python train.py --num_hidden_layers=21 --hidden_size=448 --num_attention_heads=14 --num_key_value_heads=14 --head_dim=32 --intermediate_size=576 --vocab_size=32000 --hidden_act="swiglu" --norm="rmsnorm" --norm_place="pre" --norm_eps=1e-06 --positions="rope" --rope_theta=10000.0 --rope_fraction=1.0 --qk_norm=false --attn_scale=0.177 --bias="none" --tie_word_embeddings=false --parallel_block=false --init="orth" --init_std_qkv=0.0263 --init_std_o=0.0327 --init_std_up=0.0377 --init_std_down=0.0377 --optimizer="muon_variant" --learning_rate=0.00473 --beta1=0.95 --weight_decay=0.0 --lr_head=0.0028 --max_grad_norm=0.5 --warmup_steps=200 --schedule="wsd" --decay_fraction=1.0 --decay_shape="linear" --final_lr_fraction=0.02 --batch_tokens=[16384, 32768, 65536] --max_seq_len=1024 --doc_mask=true --train_tokens=379600000 --max_steps=10433 --dataset="wikipedia_en"
MLP neurons of a small language model. Each row is named by its layer, matrix (gate and up: input weights; down: output weights) and neuron, and shows model dimensions 32-159. Each number is 500 + 25 x the weight over its row's rms, rounded and kept within 0 to 999. Numbers have three digits each. A neuron's up and down rows have the sign that makes its largest values positive.
Before each neuron's rows, "fires in" lists the words (lower case) most often at its 100 highest values on Wikipedia text that the model never trained on. A number after a token or word is its count.

fires in: "s" 26, "angeles" 13, "francisco" 9, "city" 8, "a" 8, "ii" 5
L3.gate40:518503525506544474522458489481493495499484491488479554470546528520456507520504538456480520515538543484523507505539491512508478526497473501507496448526498503477489487489519484504456486510494546505530487492531512543498475490538525507501502432505468508507523475468497464529514497506459498494492559484458539520462481465500489491507492480506553524490529520505477485528528518474503480474451
L3.up40:485498512546481486520467491492517471490495564467478498501504494511510492528483524526479485460505491505532460496488498492500494494516482484503522523490470468542558503500445481549509518487466499554501527491537529534449489481490500508453502500514542492486530491502489530509523438506495503437503485512512539531533486468492487496547477502501478528474490513491462411498503488523551530480499
L3.down40:488485526503469531497498466483481497493498511463508516488524480492460515512472516498486527470536478513461506519503517503513471459521515482556475532487500488514507536476509526497530505464465504500503517482502542497508459508480511430533484502499466528489550467530475506499491542497510522477508542490486498479484483471477512508495522534499508508499492483487501459514483508512478508460507

fires in: "at" 15, "to" 14, "reached" 11, "reach" 8, "of" 8, "in" 7
L2.gate510:442496560504480467508504508530535481510482466468518501536550474500498457440477482492489491456515541477503490471505526504530461514483503513500501497522534532476498426507529493450517517495471465526518555504487489495483485566472491531481463495480514481466485544491471481537489483501481475538537528467487530522482420513507531542479481504484545468471525481503500522468529506506520497512460
L2.up510:496448529508478487504531487471534486458504508521505537506461511529498500481509475519528520540518449490494491510507511503479483523510533505512491504551501476467499459488511506493488504550516498479484493464499523529463512509479496449505464496514533489481460511473507469479472539472473480505493469510488524493527516517528524509473484474515470466483483509553533516515539501510468486514455
L2.down510:475513519537418475495534536521489516526515492503475443528505504522482513494453524483562478502447465507529535471500483472501490503499534517546510540513536499491544480494530489469510474499459519510478510458490493525490461523466499523502471506493468518469500487490525468511483523516514494530479504548530530481519501490559493466463446525465504489517531471488482500492522504549471525502483

fires in: "as" 85, "assiniboine" 5, "asuka" 4
L2.gate451:546480488536553483458514515518492517505478490491531514494540486550522488533484488490534513453472525512494503502464490481489467523522453516473450501515517457492446496523512518527483486513510479513483517521493543484469461494498524486497508500504482518508486510537524502542482443475454497479441501495508544515507471497506484495526471497478497494521475499476493448496520484508486487490471
L2.up451:494505497465532504528522485484488533441494498456531471476479531514477464511550463487497453516545489503496498515496497495519465508520515480469452523545480492479493468511529513472537497523474471425475502522517492493498506483487503486493428540526552454476566480474541560535536487466509485467515495457453489557500474532466525485494504462454482519519519489494502519506527445528482462495495
L2.down451:543459519506496527441470529437540497487475485485448479548496517481525472486504499508537484497483498511522496528502494474516483502552549464507539517504485491513482475506478535494510480536480475509522517515461496470502478491483535493471520512507467519475450490477508483532465455515485487529454506539439502492489491444493516490490453484453518485481550489503524514459511474501529481516497

fires in: "and" 30, "band" 10, "company" 4, "but" 4, "he" 4
L18.gate137:513537513529486509508435545479424509484496510481494508506509467462524516527531476499445540511488500521482483509499508519434511515480531449488507467462484513508491479511494550455495466463501517467493463529530513494484521498510489482461474509498524458477542483487480512519474480488503480472536570508465498498511507500485540522529509509498467501512549488540494532481517493456488509511473
L18.up137:515553476522533495508459505539507497508487483556546493485528529460508503502540501503509482527548507497490468517506513450482544507473507514493502511503499527492480462534505537484558524514528532502475501481463517503448522532456527507489495504491469531504497515506507487522474522543483506500521527508545494491467514520555574496468476497475477491501518530532519493512431496491510458490485
L18.down137:492488487523501470458446468532486466519524512497498465518516453492522484522506465540494513518500467470485529548502528505464473500484511538479485508493517517502526512483528460496516506518536550491502520515502493492502498506482551500527473501479484478546551474476527507473483498485490523526510476508512506485495499526496481503456483467488486456468494520488502504517492484495480482468480

fires in: "year" 21, "time" 16, "day" 7, "point" 4, "days" 4
L3.gate179:505517521472481445518538539541468469487548561473550524468465476510522557538518476534475492514487498501529517478522491511477523468499479509485486495494526514498487489518492490487526462518500477520548478492533524488484488475525527503487541494498504498483487497517485510506483512516484459493545513509514444532490501509494504554482492463561509470523506536526490482517457523526524564517509
L3.up179:515460546494543467499526543528429521476530485474551526516500481469492482505498548538506495539488520452530488524518532487472525504500503554524466470516483515500526457493518506510530489483506497529523441503511549482467479453531505466486540538485509529457506505491524497496509460471488525474515522524470507532510529489471528482515483489511509494559493510496484508529476461506508513488561
L3.down179:513515524488474535469521488482493524531536489512476505493516516487506471486513539493509491507475477487520459482506538472502472536494500568500495489469464486485483465492492476554514504499511522446528465522519525500469465444518453469454555500512527523478509516463494503519457545513488560461526532519471490460478487498489474513542498489534454516549490551461492526512498471468518479478488

fires in: "0" 48, "year" 13, "day" 7, "1" 6
L2.gate354:555492571513490508490494523510566477520515500515498477505526486537501500439511514494453488480512503495502467493447512518501563515516477513497519513548508558488493446510493497547507489470492529529476457500504463476523506512513480518476515480476497497478523515519531498526562506460515498486534533501540476535542520488504499496490477563499500520499459492500482491523492468502460532527508
L2.up354:510476491530502518523503494525497451500466506488539479483481488507511503461507541507515465501513521492491539456493530490479541501460496514472496485514483497487512517515503443523557460506500551535517496514547553474472537504516532493488546496506489503429542514533571526504488511470493534545504498491517489492521528539528493525507521472495465483567545482479523530492535440552516471502485
L2.down354:482515486492497501533500487483506512472482494496527513444526524491498459490532530483525473475530524488471560475494525476471467485501491511514512497503515481498537544518522521501499474474512517490522480505558542491510522474482496502439555515510521483494477458491505483519478515504498511478480480495511469482479488537494533513545489489512506507517566506557490509492511520500519470490505

fires in: "the" 97
L16.gate318:491490558500491493517481522536488514496488548496565493504501507490464530495502516498512437485531493537494509490482486538483509512506498517538488505527494492509504520498525468478472515547477529548515516461539465520477510509493496484519521526510479514532515527499508487475521495478457528527465496489502512482476487493523502514511482473515489479485467456496499485478475492473484531480503
L16.up318:492454479481478465472517499482501480493532546506545476530494458483503481542525483504515521499525504478510512473529480480494482501499516459498511513528466517531487488488517455484486499516526473523503544453488558526468529505512507539515476465489519530553535515481485529511458494503511488480490488431525510542489491438499475471509473484533495451482479507463489527528472494468461491524454
L16.down318:549467509520495504526485441514468488507503550474482498510520518564497487504476518452542502450504505503480519470495469472512482526495468502497448529527449471486500547482538543470480522484507504507448461482511515502456511517460489517519507503462498508510477494520514541516521489515497525535433465501477513509496495501457510514456507523518524443501495489418505506479473470460498481484492

fires in: "in" 50, "that" 8, "of" 5
L6.gate23:533483506522484494485499525508495485537472553506491545527485488480473487509547540577523524504492528531521488490509535462493498488514499542514496490535502497459514488524496491527489505482518498514461503464485474504495513466479494497504511545509450519508497490456462516492490536464508544500472483479507502514523486458514487499450485485450480537489527504536507490562496518496507497493493
L6.up23:532482507526476513514496547524469507491515498435541536494508524489499515460507516556464510512519527491494515487528529458480517521496521538528431487508519444481481544534452506518459511489492520475476538546479480486516484469515494486495511505476454563504487467492498485453487550461455546536471524485503480507509490478521485526505511473529489484467507480508496522549527488477511503502503
L6.down23:534504477505493483486520517485502500479500564517496479452470511480518511496521478504520515520521501491534513501514475499485490497539495513530461494531479522430462538519519508522495511525499457520487480500453453518492537516516516480502477503550457501473493441488514520499534531484522518514505488439500510494487489473483475513488476449547494507502522521541507503497517531546549477469529

fires in: "year" 27, "season" 11, "summer" 10, "day" 8, "war" 6, "age" 6
L5.gate358:502457485495527488493504504505513467503488502547495519462493520480528476528489536521513502494537510464504477519482493500534505507505484487487499519496480470498515509545470495459537536472482478489499456510522567536511518479500501489484503509484502516486508428516462521464474524521469532491519463481471515542526504519551514523483515503495508513558541540516501483485486460508510505502529
L5.up358:533471500513473484510516507516505499503508457529474510505510475476535470464515501507505507458499467458524467521550493561502511492500451495500472485409497463490541479495476542521495528470482479500498453524487529506447516476519569493461530470495496525486473488514505484505516490499484482468510509517490564481534454505521525540547495446495493444523488497548506524489504475525480514507533
L5.down358:473479506522533485481499510535509501505494500509486482453499537516500541508477516460554483486509529494518485478500473467499515503525506488496473491500509498478504496485511497489529488448503507534469504524499522485464493522474486470448548525534465501498526523517523535457498510516508500452513475495511517501500491454520519508543541491490461505525540487484467512507507501491503503539494

fires in: "of" 70, "by" 14, "to" 6, "between" 4
L2.gate53:493509472491539481501475511518507502537459547487508507536528496493503486504480462471520519500491461498491478482539546508516500457481493544529539493494497522486454467485502451534494546496481500504551439505470529528486475496477475505523501466490449501518485494433517487461480481533467521492475507464532467533499531525465541499487484512516497516518519500532473508497531521541488475508494
L2.up53:483534506460508531564492544524464479477521480469494463512460510498524531531520448526534515493493505524478518472462531520514522502524490470535510504488470506490509538508522461491509483473503526508525504502526510493500515479465516528554465457538476485517517521499513502517512523443519522509515520527477516491525468516525507484509435495488488509491505496493465507537505476498501480462501
L2.down53:531474482490528497483512526506519450467490439496528496463544528466533512508475495503477489491505493515489495500496491493514461486488439527486502496482497495526487528466567467502519522516499528476510501517503498534478513503498487500429534532461487516476473545547528496521519473511500474522523518493492508503520466535503457488495514524529500481495490503479489559480489431506500441466511

fires in: "to" 24, "in" 18, "of" 16, "for" 16, "most" 8
L6.gate549:453527474515494508537501489469450563513484467464488493509424512502542482495498479476484505489491509475486522495527518493505542490513459508553508492496474502547512474485497480501462492453442525529501538493469467473525486481533532529547537536521495470522520511472482467476503488507518477485478465484482496505514504484504517509459520466491480561519512540523486487554485538519477529481467
L6.up549:546507526521498499525506472483474522466525501492517508478513491513492517456507529511483500481538520502504533500509534474487495506477448525516551517499496473539513490518500495514500517506504549481512552484499508529488492525528463540534475512521449502499515437488477475485505521496469521506500472468527477516542484525445473471485506451524485486531490500534506503535519546514507500492502
L6.down549:514476500520493503483515535531497476482555466527458499464468511490517470476505498503497535504535467551501477502510465475537473516487498508479489499488486531501506473520503464532494526475437524523489527521482539505499471486482500493517505511491485504498533475521525507490482497556478497492484494451509514519543531555490504510515533458506475528491451500505488487463506534530513498520543

fires in: "to" 37, "of" 25, "for" 16
L5.gate91:527469534504515497526516529511518479487510514542498519504506501477488517509543489466500475501518500487482483484489568525503504485489496472515482504482516548476491508497506484508514523505519472514492470502500486516464505539486490489477479512510485476452481515493501522537492493520513475503481510461496481505511535518534508530464471524499498543466454482514476488483473449537487520516508
L5.up91:486478505480485496519521519488511471474449484524523498488480495492478503513517479509556497514518510516460457526492523495539456525466506527490487465510516528464520521523507440515490482527529506506462527497491521503479462514460465433492496479525499512505482519475490525506480496510507481497500473474503468478489528498547502503471514515493481501489509540530519494506489482537451468461525
L5.down91:452505471522504446508453514485483527502493500524480503493501475490500514515510486467519485538527520479517495499505488528466526493533489479493453501555558537518515504513529502510466482474479475537458497516547466451479488485492473518502488470479537520496528502506505495502473428477518513510519509497517511427469553498521502475511530459531479563516496501536471479513504521540512506433529

fires in: "and" 47, "the" 13, "of" 6, "other" 5, "later" 4
L7.gate91:496547522507514515475476552535513522555466483481568495520519532518502467483454501513570521564504507489521470469486473520534474503538498526477473518468521508494517506504533473507446464483504489501527479509507491472507487531537518551458492470509477526549531494481486485474468534539494508536449506474523508498513545475475517527477497516468481474512498537555505475520517477458517500508525
L7.up91:489530469512532471438489489516506521492472455482505494518484470512446500491507476523474529501557431538480465518488485513483489457482459490498555480490492478541504500498541493494519473466540495508472499460501509493495489449486517531517450494472449488504525506491502525512500469495507518493520495537549519513479473528509545529498512502481537472530512529512500503518507490491463459491503
L7.down91:462520458550518460536484551498527510483486491523522519510557467532468464494502466521442487481559503467515489507531508496505528480512509486466521465547454507499463463560538492491490451465516529512497531483488506496495493530527487484493511456496470517526554514503493484499452519488514480508498492464510495504499529477450485461528491491518543527532499510467470505516530513467519476476479

fires in: "and" 33, "as" 18, "not" 11, "also" 10, "by" 9
L5.gate81:504484519555553486510500535492525465494480503481537478492488513482460497511562500509465524526485471531468516538547523491525488526480479482473493483466556539476475468470504508490541519482515486492455521512492473464505534475511503506506490460478480494491475514496524493503498523477546520470518512474516521507502483498489486575506467520531458492535484542481525509530485469465534478498496
L5.up81:476527515510503522440483499489484459498444462515529524476498501455467431513511509519484487527502433510465457529517511468506483460536456515497484553497497554507491514514551482495523518497530512437493505529519482467472481476526483488483506465523520508521469504495485537482512504513551501510508457536484490493518516539453478543491512524537500462527473473521465543519480488490523484530502
L5.down81:512523506481502532471496495513500483497506481526478500524476527523490509482485493502528489517476506487503489521498481518464545494513509469469500503496489513501507491521521441507531516498533499493488474480492521530519514523536471477491484544457522521509493499464536493492472494548510517508491531537530510515554492487520482481492541475526498490501477525495518497531504572500554481461531

fires in: "york" 24, "francisco" 17, "angeles" 13, "louis" 5, "jose" 5, "sciences" 5
L3.gate508:465536476492513484488512489512523512510524467498510485500497491525497514511482524466506475525501486509483468470526471541517519467519454477574528544534472514461497496464495488559517485517503503536506520502476535476538504502509520491492514461523529499479490508502544490505525441434510505483513525501508485538498534488457483464501495508480498512532527506502480485509537501479525511479449
L3.up508:508514507557528497457530488538514509479494540475481501480549521498451522468505511514474542496505474504466491512499492545469525486507463512501533491432517472521493450521466518486526461477487494473529528488515487506481506522516544440496509515500482545524476508497477535512497481501469486499522535474534460471495520458489478528497517502446502447497456498532461491539499474500523513543491
L3.down508:501509486520499478483508503491508471515441494500518570523521504486496516519492508487486513516525505501491535469486542548504512469494513456520523480488511465482509465464526503524513501482519499477513544511542506506491492486495493478508513485493481540464500496491487498472490530546468528475531547488471478479490548506489424457503501515466564495475511526517464493527473514457502504516524

fires in: "to" 49, "of" 24, "left" 5, "travel" 4
L4.gate487:472492505469496492500457526484538476500530535499508502486478454485532485530474528521530516531500462502521454499497513522513490522521505471530539498499518474506534484487517487512498487558498509520489493509500491520534512528501449545449490494518503502513497515468519491492518510489508445481524501464515491521482504589519500515496483497527499532469513448516470513491483476520518460531483
L4.up487:494497490500498500460501481477562516482495507520492553499506504500484480520513522485507516538543481528542507535546497537494481519518526487491517488537541485498442475490482507478482509479498466484487491507510510459453485499474524534488462510493523492481468518462557531497483517457491497473547537494510537504526523488520505489455523497464491511501479499489528490516529469472494454450519
L4.down487:528502501509488475478573511462500499470504491488500525508465482503498445484496531465532521498524504489504525497481483508518495489521524461542506487509510466493555550497503498535510483518523519511476517455486506475508472475507448500531488508479495524485479469520541506538489511486505519512537467447529528488549535454535518498475503489479497515532501473509463497502478495466471472448481

fires in: "of" 43, "for" 11, "young" 7, "among" 7
L13.gate467:465541459500498517499461507506476480500489476476488440472521445454518477515531499523480500501487520508482542485511523471510503508504495556536478504510449486504528495541480520496529477509512497505541527500497470483477501502545460507474474471549521486466516489499491492493478485533514520518502499467484440476492519500528492496499531499525536487491542520526486474471473514543486545554522
L13.up467:486517524472497512505509536468499515538460469507512512506481519508521495518509518466476512517502533492485482447537496504485444479494469478485523559469503496458500499506488475520543482516482502482459502509476537497534481490541540502530483554481459464529542461489484504503544455465522445557529529482500506525488486540503526528527486485559484494497482490534499513511481509500499457499423
L13.down467:489519513508517500517511493511481480494508517542482467506557495479459476463496497527508498504486494561488486473491528543498513527483513497492469511535514484460497461489509562500449470476518520500525467502488484476532485503497512462524483513499451471480521477495536519509490515530482471522463511492488491495510492540498494533491520474491489491490500541502469501522444544545543536503534

fires in: "was" 31, "almost" 10, "is" 10, "not" 8, "and" 4
L18.gate235:470504515532526477553471506494488480509447503490467501490485517519461474485488489545470475472486477455474465472508529494569467487532487510470511448516483487527499507494468466496520524458452493491515511499480493509555479470523513496463491464531479480482519502462510562476513517487473516503514500520501505493491478482548493512504471505499487448469549510487539498498470520491526494559504
L18.up235:540509473551520481529472510501492479464517571538513519503449519494493460488519493516470514488498483497431512476488502487474482476474453488490509510476533517529465528504495476474536480490507531490511512477491525495549532439482482490522432489540547518495514492487497478507468481509499512523481500511459511503509445517498538471488491513478468474487517497480520481477553521476499515511494
L18.down235:515490513475496521492492510470495504485515505527483506481500483461507471468491532492450514531484470482481524465500514483528487512528521518510510481496482536471482515585522482536473518510514491468523518507460496487481481514488489468491481504496469524471553495500487510496510533514486479504508516569473533501512476430495462437492536500470443458486473543511527507453509484540513485502522

fires in: "s" 26, "a" 19, "c" 9, "m" 6, "r" 5, "d" 5
L7.gate13:523495532530523493482527478518499486494522472500446544478542526493523475473462511511515482496564490485495497491534488540507481504550508497545439493543478531475524519535480472484471496518497482475534493494450482514517504515545419490476486496491486474524508528527509499549497533519508461525527548531494535496473495467472480494497491523510524549485512526478485500515463495517473548502518
L7.up13:474499531489507537471464478488505508494519468484465494505535512571448514510496503507569484469516506474462479490489461477493531514483512470474513525486499516494527519486488499535532498505510526504543451509494470500478500478489494514504484530464509479513492479515523491487501558529458506477492531465522517493483511470451511532483500506516491492530509429498470510499497497522431501525487
L7.down13:504503517503515423501483504496520481501502472481514554486498480491497530506504511493488485477521522484529493531472483508460495531578517486517487525487484452533483512561493480477510514478514515546543509509530485477512446465471474476507467482465482450463543478529505514532504494551462518507499474506485521464495495456481503557503546503543481457551480459516510499517490528476494487489528

fires in: "of" 56, "the" 12, "los" 4
L4.gate106:470526481503527496488488488497519546504513536491506471510503486527441506509509452506566485474511507509531537509499511478532485480487524548518525504471463539500464502458474478511493555490529513481506479494492453505469507541484500504491527471547470520488488480538484510523489469512475529495506509500493428540528518499457522519466493497507512505499485496522490470533448503510523514501492
L4.up106:511517491454541497524513524497503525513514518483499532511464484512470466484526486503532491524495497502492535467485522494508472524501516487546486481501499489470464473512510523494512512500498493506510490505506513497458463492500512517501524489523522531489518510480517454489526487476508498506497509503520474491488460515500508546501490502488496538512552532509498515516513545517477481521543
L4.down106:483521494492535502513503483505492440531481509488478537494478495495515507492526454471523498502468473483482535532521497495518493509471521454508475523522486492496523491526571486509487530506489488475503509512484527468493521560509478524475520520520506482511461482491518484484494444500525512495542524479498533517454504522468510497521495498504461486500492482489509526533504552538535536488529

fires in: "the" 44, "a" 23, "my" 5
L16.gate73:462517534453518493458488493492518503508521513477468475519517504481493506499528470494526511468482479503535463482486492499507461535488509519539489509482444513455470489555490469480489486490492472523489529511522539481459440496507498480500500519506477447559473503521501458486520494456448483500527496519468495515473485499485552493519516512502524519465490503502500489481512525529476534524541
L16.up73:516520484463538460528510562492502532475486502505526529457522480513527498540508464522484531476479526500502496486475494499503507487503508452501471520459497467500473503508488487517530495509541456511482474513521572502464511474485506479491503509453525517570504500520509615531512478525515459523528559484479488493525502511475492489498535454454480482527510536505512490533513517470476510499491
L16.down73:477490485470507491550472493510506483523528474525490510476520501483510512498525468481483523544539509477501520499520511485484493452520521496488482531469462513504513526451484531504511510496494514517511500492522544507465473482486548483495473532533493517490503484477528503524536485545505502500515534498513476520555466520453488472467468520508493526481481479477509516487464483446474467533489

fires in: "and" 98
L4.gate62:499508486467532511504499514495551504508522541485538555514519492491456477496515463530470519521505531498478539557489468480495525493503477490486490525530472527492540524500476527462498464452493472499510516523483487486524511508484489517489471473506546439524503481505513512513478477511522509499522521518502480507475502527531503517527465525474527465481473476486529466536505487431480474507517
L4.up62:458519508467568510501451471472487515464501449464485501473521536507500493485514524526491467487547493460527469470504484471505486520520527494472501500522487480500485513510540533457499496485493506497481492525429495532540472437495563524503513501458493518532519469498493486466476470508461547459479503521477486523474492495477498494498508514473459456490537481461542557543492481491518491534471
L4.down62:509527543511516473457472496504461495479552503495489540531498484504484438467535531544511476440562485532504503503455480481495506503522476511512547498493496492509564498498515523519513487519481501528502521482494507496511492465501491539511470524505519526513495490540512544439472480512507540538504515558485471458455518507495507509466494530503414493479504495507486481483519475491495481472517

fires in: "of" 54, "to" 28, "for" 9, "on" 6
L3.gate49:500512491474471489487494540528460464509494458479466481512543500507507476527461531475545479500509495479464535488497492526539515489516484516489523533511449502484495534509445484523493472445532503514578460470490480474492541490490528476509488436498476502530510516526518483518524507472525512451486502510494498472443505497551493505459525500535533496509519505526483492521502510516531531547474
L3.up49:502482477505514510500481472504552494505476515486519559546498480503470473494524495531524509488514477496470503515540534458508531473529483486521519504509478466503502531528483563513484498466518478462498481471504535494512500470494487484498459462510519523513508495479513505502529516493511466504473492494502477529481467499476512493503480507519501507525521554533473531533537558499457506536482
L3.down49:521514547471514484490502525489483487498528473468488449487509479523446487486506460515479502504467517505517522499456480501544486568485495539523491509521505515493473493505481473508527529537481529467526498523504465541513505498519530501446453465491506519490564531541509522507465471494562450500528518492493471496498486523526519493506462490499490488516470514489510495514540506578508460489531

fires in: "for" 13, "to" 13, "by" 10, "began" 8, "of" 8
L14.gate6:473538504503504538498516433551488504507492452499461480476515491495516483502545510535479476515473493483541494464478484480422485526502475499513515525489496505496527508521504473508525529512496553476474508495506503506524529545506473473517491499510506524511534528488500571480465488467505489520513523494521435480537460480489492505514477477511506499530492521536506471488482496511557498504540
L14.up6:487524506491503543468526500498490529469487502484530517475466511542492501495493536480506526518478458513478489461481526528527497520518490491498516508487505496513524505489478517475503506548497479503482479478524491523518490510457472506498464537485511521490491549476528481488526494510487475523497499514542494460512516486488510440475483543453518471477495494518504531492464492530440449533505
L14.down6:560491486459499530480536476503552470528464464486448460454535531532517503504481497527501477491491517504487498496470494482423474474522495458493496514514516510481551503471525482507470502496506499466499522525483445498495549548503481488519509526491503465509526506495458542505473466494482487439499480463476476503432488495487507505488548478511491475490517465474487520526522536472485555524486

fires in: "can" 28, "would" 11, "could" 10, "to" 5, "not" 5
L18.gate223:527507494522475466456494513561489476486468500495501525506520536485526493535524514489502498493485481487470467465493535508492475471484523531489469533475481504490506524527470508508500513497525512482469527522453459482528482528494517540498476507501502512532498495502508539450486466487489511454542434507527481509469447497559534514486485473501489491473483519473494498450487524494525466524517
L18.up223:495532505512518521550507489499498436498493529509460502503526495458507496532484514529485494474458486514514504506522484495513518452468548502487514535478509484487485495469487481538502522495479478511455469548516507506511458502504516464490484530492501525508495484454458467539506479492503502505487525531507484481509491507463501501497481457530503517513503498547533501508478477514503535514485
L18.down223:511527465450516503498510507485501478495519491478472510505494457479436482493481455525511507514489512503506521534489489498513521474504503491483505529484484490431492469530472467475463518486477469499492538491479516504498488510545557477494525502534546528507508518517543505512531483520506575501512528543538445493508518496517507525502501508494531501535464515486495551516490531458529532499475

fires in: "as" 57, "in" 19, "a" 10, "until" 5, "asuka" 4
L7.gate187:506521492480543472570519524550538514515477512533493502523493549497458491517497535512493508515494515453506497445483462514508561504504546514517515528521502482486532550506501489533516479494509470484537514462488507487492492487463494491465504515502473513533457496503501491500489447469488545485532504485505490500472476504480483495518480513522507488480472530498516497517513458517465507555475
L7.up187:518497476492513488498512470475543541514470470465484483460485509479474526478465485440484482504457481472497463516437527501522484519509489481468500523515510489507488489475531542442485474510492534479510521534465478503490491506532462524516498559469527507473515521540536516460519497551531522491493499507447467517483509511505504514477493490485508499461493483493513501551496510582506494518508
L7.down187:470475485482526484493524532493512465480509459489480521520501498487484507522489501527472518497536475471489498480544485463524498477504476501481519544475571554500525533506481482501450493470490533473481493492479491491516485515444492509458538529512533514492495471551522480492501470518495502510480510521499467514450488471518488499521509486509547499497531507487478522522532461510546513506538

fires in: "the" 37, "los" 16, "la" 8
L15.gate538:509498527464499496492471509499526521488495553512488487497500486533473432489522467464502431496502485518523520493494534469456540522510490511473509457526507481477530498465562535491544466497492499495490489503487503519479532483494492503501517551497482504530489470431532519491547485511513520496501532519448546523486521543511483487491489499546483514467506554506511525493473503488480497514467
L15.up538:475494495490491485500513539489507486523474500521499504507533496532475439472484489477507495500524536497516511452508535486478488479481493539497479505487491558497473501558486459518532479478486532537502509513491506480496531500492482448489476494479514470502539541510532523535469522509492492549497496493525532538497469495522507511492482499485525484446501451455519483497511496447491524535511
L15.down538:518548518509468495505484538523492514521466530511514506522526558463538471528488507465499475486532503475476493496513535524485519482496506528544544535491520493470466506519495510480501490528512518528495504506477495471476535517491466479515506506486521503553505523526498453504502500528482529556485489462549537515504509535521531514515535519546482462517474541456520447505506503481515506502522

fires in: "which" 59, "can" 27, "may" 5
L3.gate275:521553490484500472402461525507503490500470521481474545448479501465477452477502515483500488486493483556500536519480476506514502506512472496506462499499481489505489521479507485447460496502569542511489507454511515468517545499488534519497505500475533523478468525502487465484473510505509501506506523511485508528494483490489529492548466493482498510479456525428512503480460467533483529498502
L3.up275:480512440532519508533527551554505495485448503491495517464526487561493529523479539521495500507479472486507513492517490460511482471507473457501484465502500507461511509489501519511518508493526498520514453513471493508540510488519496484497528509502515529495485484533466502507532531504534462559529484540493517485538461487501509483501493500459509508497474482520485541507455494508439488528490
L3.down275:465536479494493502517515509506494490507481480518478505477494499529533449469499505506513479474470537509492511508499491458504476476555538540488529520442547506522479508535533477511471504507519519492529548526493510543533511499521507492494542482486508459449527503538506482496515499495490531513522497541545508487494535468551487491509506488465488496498510508505537503517459498482527502534463

fires in: "of" 63, "their" 9, "was" 5, "and" 4
L4.gate567:503460491532554520491445506515503492501491461484507501495494472528492473516501480525485514468467474505497510500507479516554504494499547500543543542499489516499493505533452463485456558500503484502502512534505515493550504519488480509483486516501483499505486512517529520494478495487499511449514493497523509499523531445531514508524489489515498501504474495541463509467484512471506454530489
L4.up567:517490435540524472495479521512495513483511457492556497482486490497480476520495505529476518509523464515517513514507518484507522510517496554524523527495537473480490510515501489482514508502533461501515481474482472520523495487494510474482474514459507533479514499510501499494481452474538502483508502505494510502508480481513504528484487502466525507495502476540514514527545530464480498509515
L4.down567:573531527494467477527467495481480484469485475543500472480495468460428484476488523563494512495495483497515503484496540487496491567482484484483487544493477517467464477510534470529484477508491520499469504516487460514479481439477504520507473495506509485513576476465513506494476469532510505518537474507519501481479458492491487491471530490512495458539487500464494483496517525533508467480476

fires in: "as" 21, "and" 19, "than" 16, "or" 10, "to" 8
L7.gate221:477532499479536505504528505511520494526521486512484489506527478517476519514529506471497523505511451500509545481475449507502496441482519501514490504452497524466499518516536468518530496543526488495490492494457485527506519471497517518476459551527485462523449520478503529524482492504515514462505450499510512480506518479468510499506466489512509485488482473526512511531476495518531492499459
L7.up221:475447513528491542487494476460489503507451494525508521475482497491530502538504513510520504513510478489513513460528474470478500487502490462546513514531511535476460536559500453521482528499524532488487506486493508459536483490515513534518521469515490489555454561476479544498536545492476465492472492517529515468528485490508485492503466501531533490505482535477467539509466430488521516488513
L7.down221:486482497494499480516489460503473474531534532466536468480516488518500549493468575499485493452518488487534486528484488476512553465505477515505477524508522523528472518492506508450525517493517495532499509494480482492543513513472518467515494505516503471503519493488508492536487536471473535539508514533521476493496493505525469470525495495530519520513525526521489525524488533486525483506449

fires in: "and" 97
L10.gate20:514495485502512495488474489491475463489525526527548498476510492480517503542492506526487515479460525487533519515504565495503502489526507495463480499482490509524529517468504483500467453455537474501490515496500471458541512505490484499488466460510495516510532464419492505484448498489467512490482521519507443469515506494534520498482519517510522520523544489539513476536511475467493467486499
L10.up20:556515508518535512498506514503485473482504503480504530488485461505469478501497507537510533500469457508484466490529498474428509519485510505522517502511509482541458529488524519489494503512548488496524474454513494503513541446492486485505474465473472507456489463461494529539551520492504553453501543481506493505539454517531507538507456522475530478520501506494496510485448534449485535484470
L10.down20:534476500470508446439504564532469498493517480527491477499502475551460479478510485530511482509499478510496471444524491486493455525510447507509513561507544477549508498481514514521501471492555490523498493514552487493490566549483508473472481519493515484493501551494482548510489528520510505508542496566506490478504504504515536456485498486466462493525502478459491469505541482491517497509502

fires in: "the" 54, "a" 33
L7.gate337:482532499504547524471500534488459560496490489516454486452503493494478542515493490543516536525472479504532575463462511525518510499484473503476513550499479540517537507434530499453466544514514482498463503511507489469549493498500470471500503495458496506551492527474496474488515461478511484526493490499472519485482494502507498497513496542476518521460460475487518478528492465518512522487480
L7.up337:504491464536495473492492467510466510513493534485506481490476492521472480475537493497485511512518472507483479481467508506464466514453484499494502477543447522506494527509480514514466497479504464486480539461485476534515511465545543484521517507486502515507542509524501511536491472505499470528489445470541483505505518527532495525506497539524495483521470446464480535503485492505479485534464
L7.down337:517500486512502487487538509488496477454498541471468521535530492484487489518533445503504517499492518499490487500541520474489508508477481529501453491484489490501484512515501513476478462481558499472463539492398575482511526523492524434515493496503509500485521524516506473478508486522483524477478473483517471484492552491517514488488519502541464523515510500456502539492462469500497491486501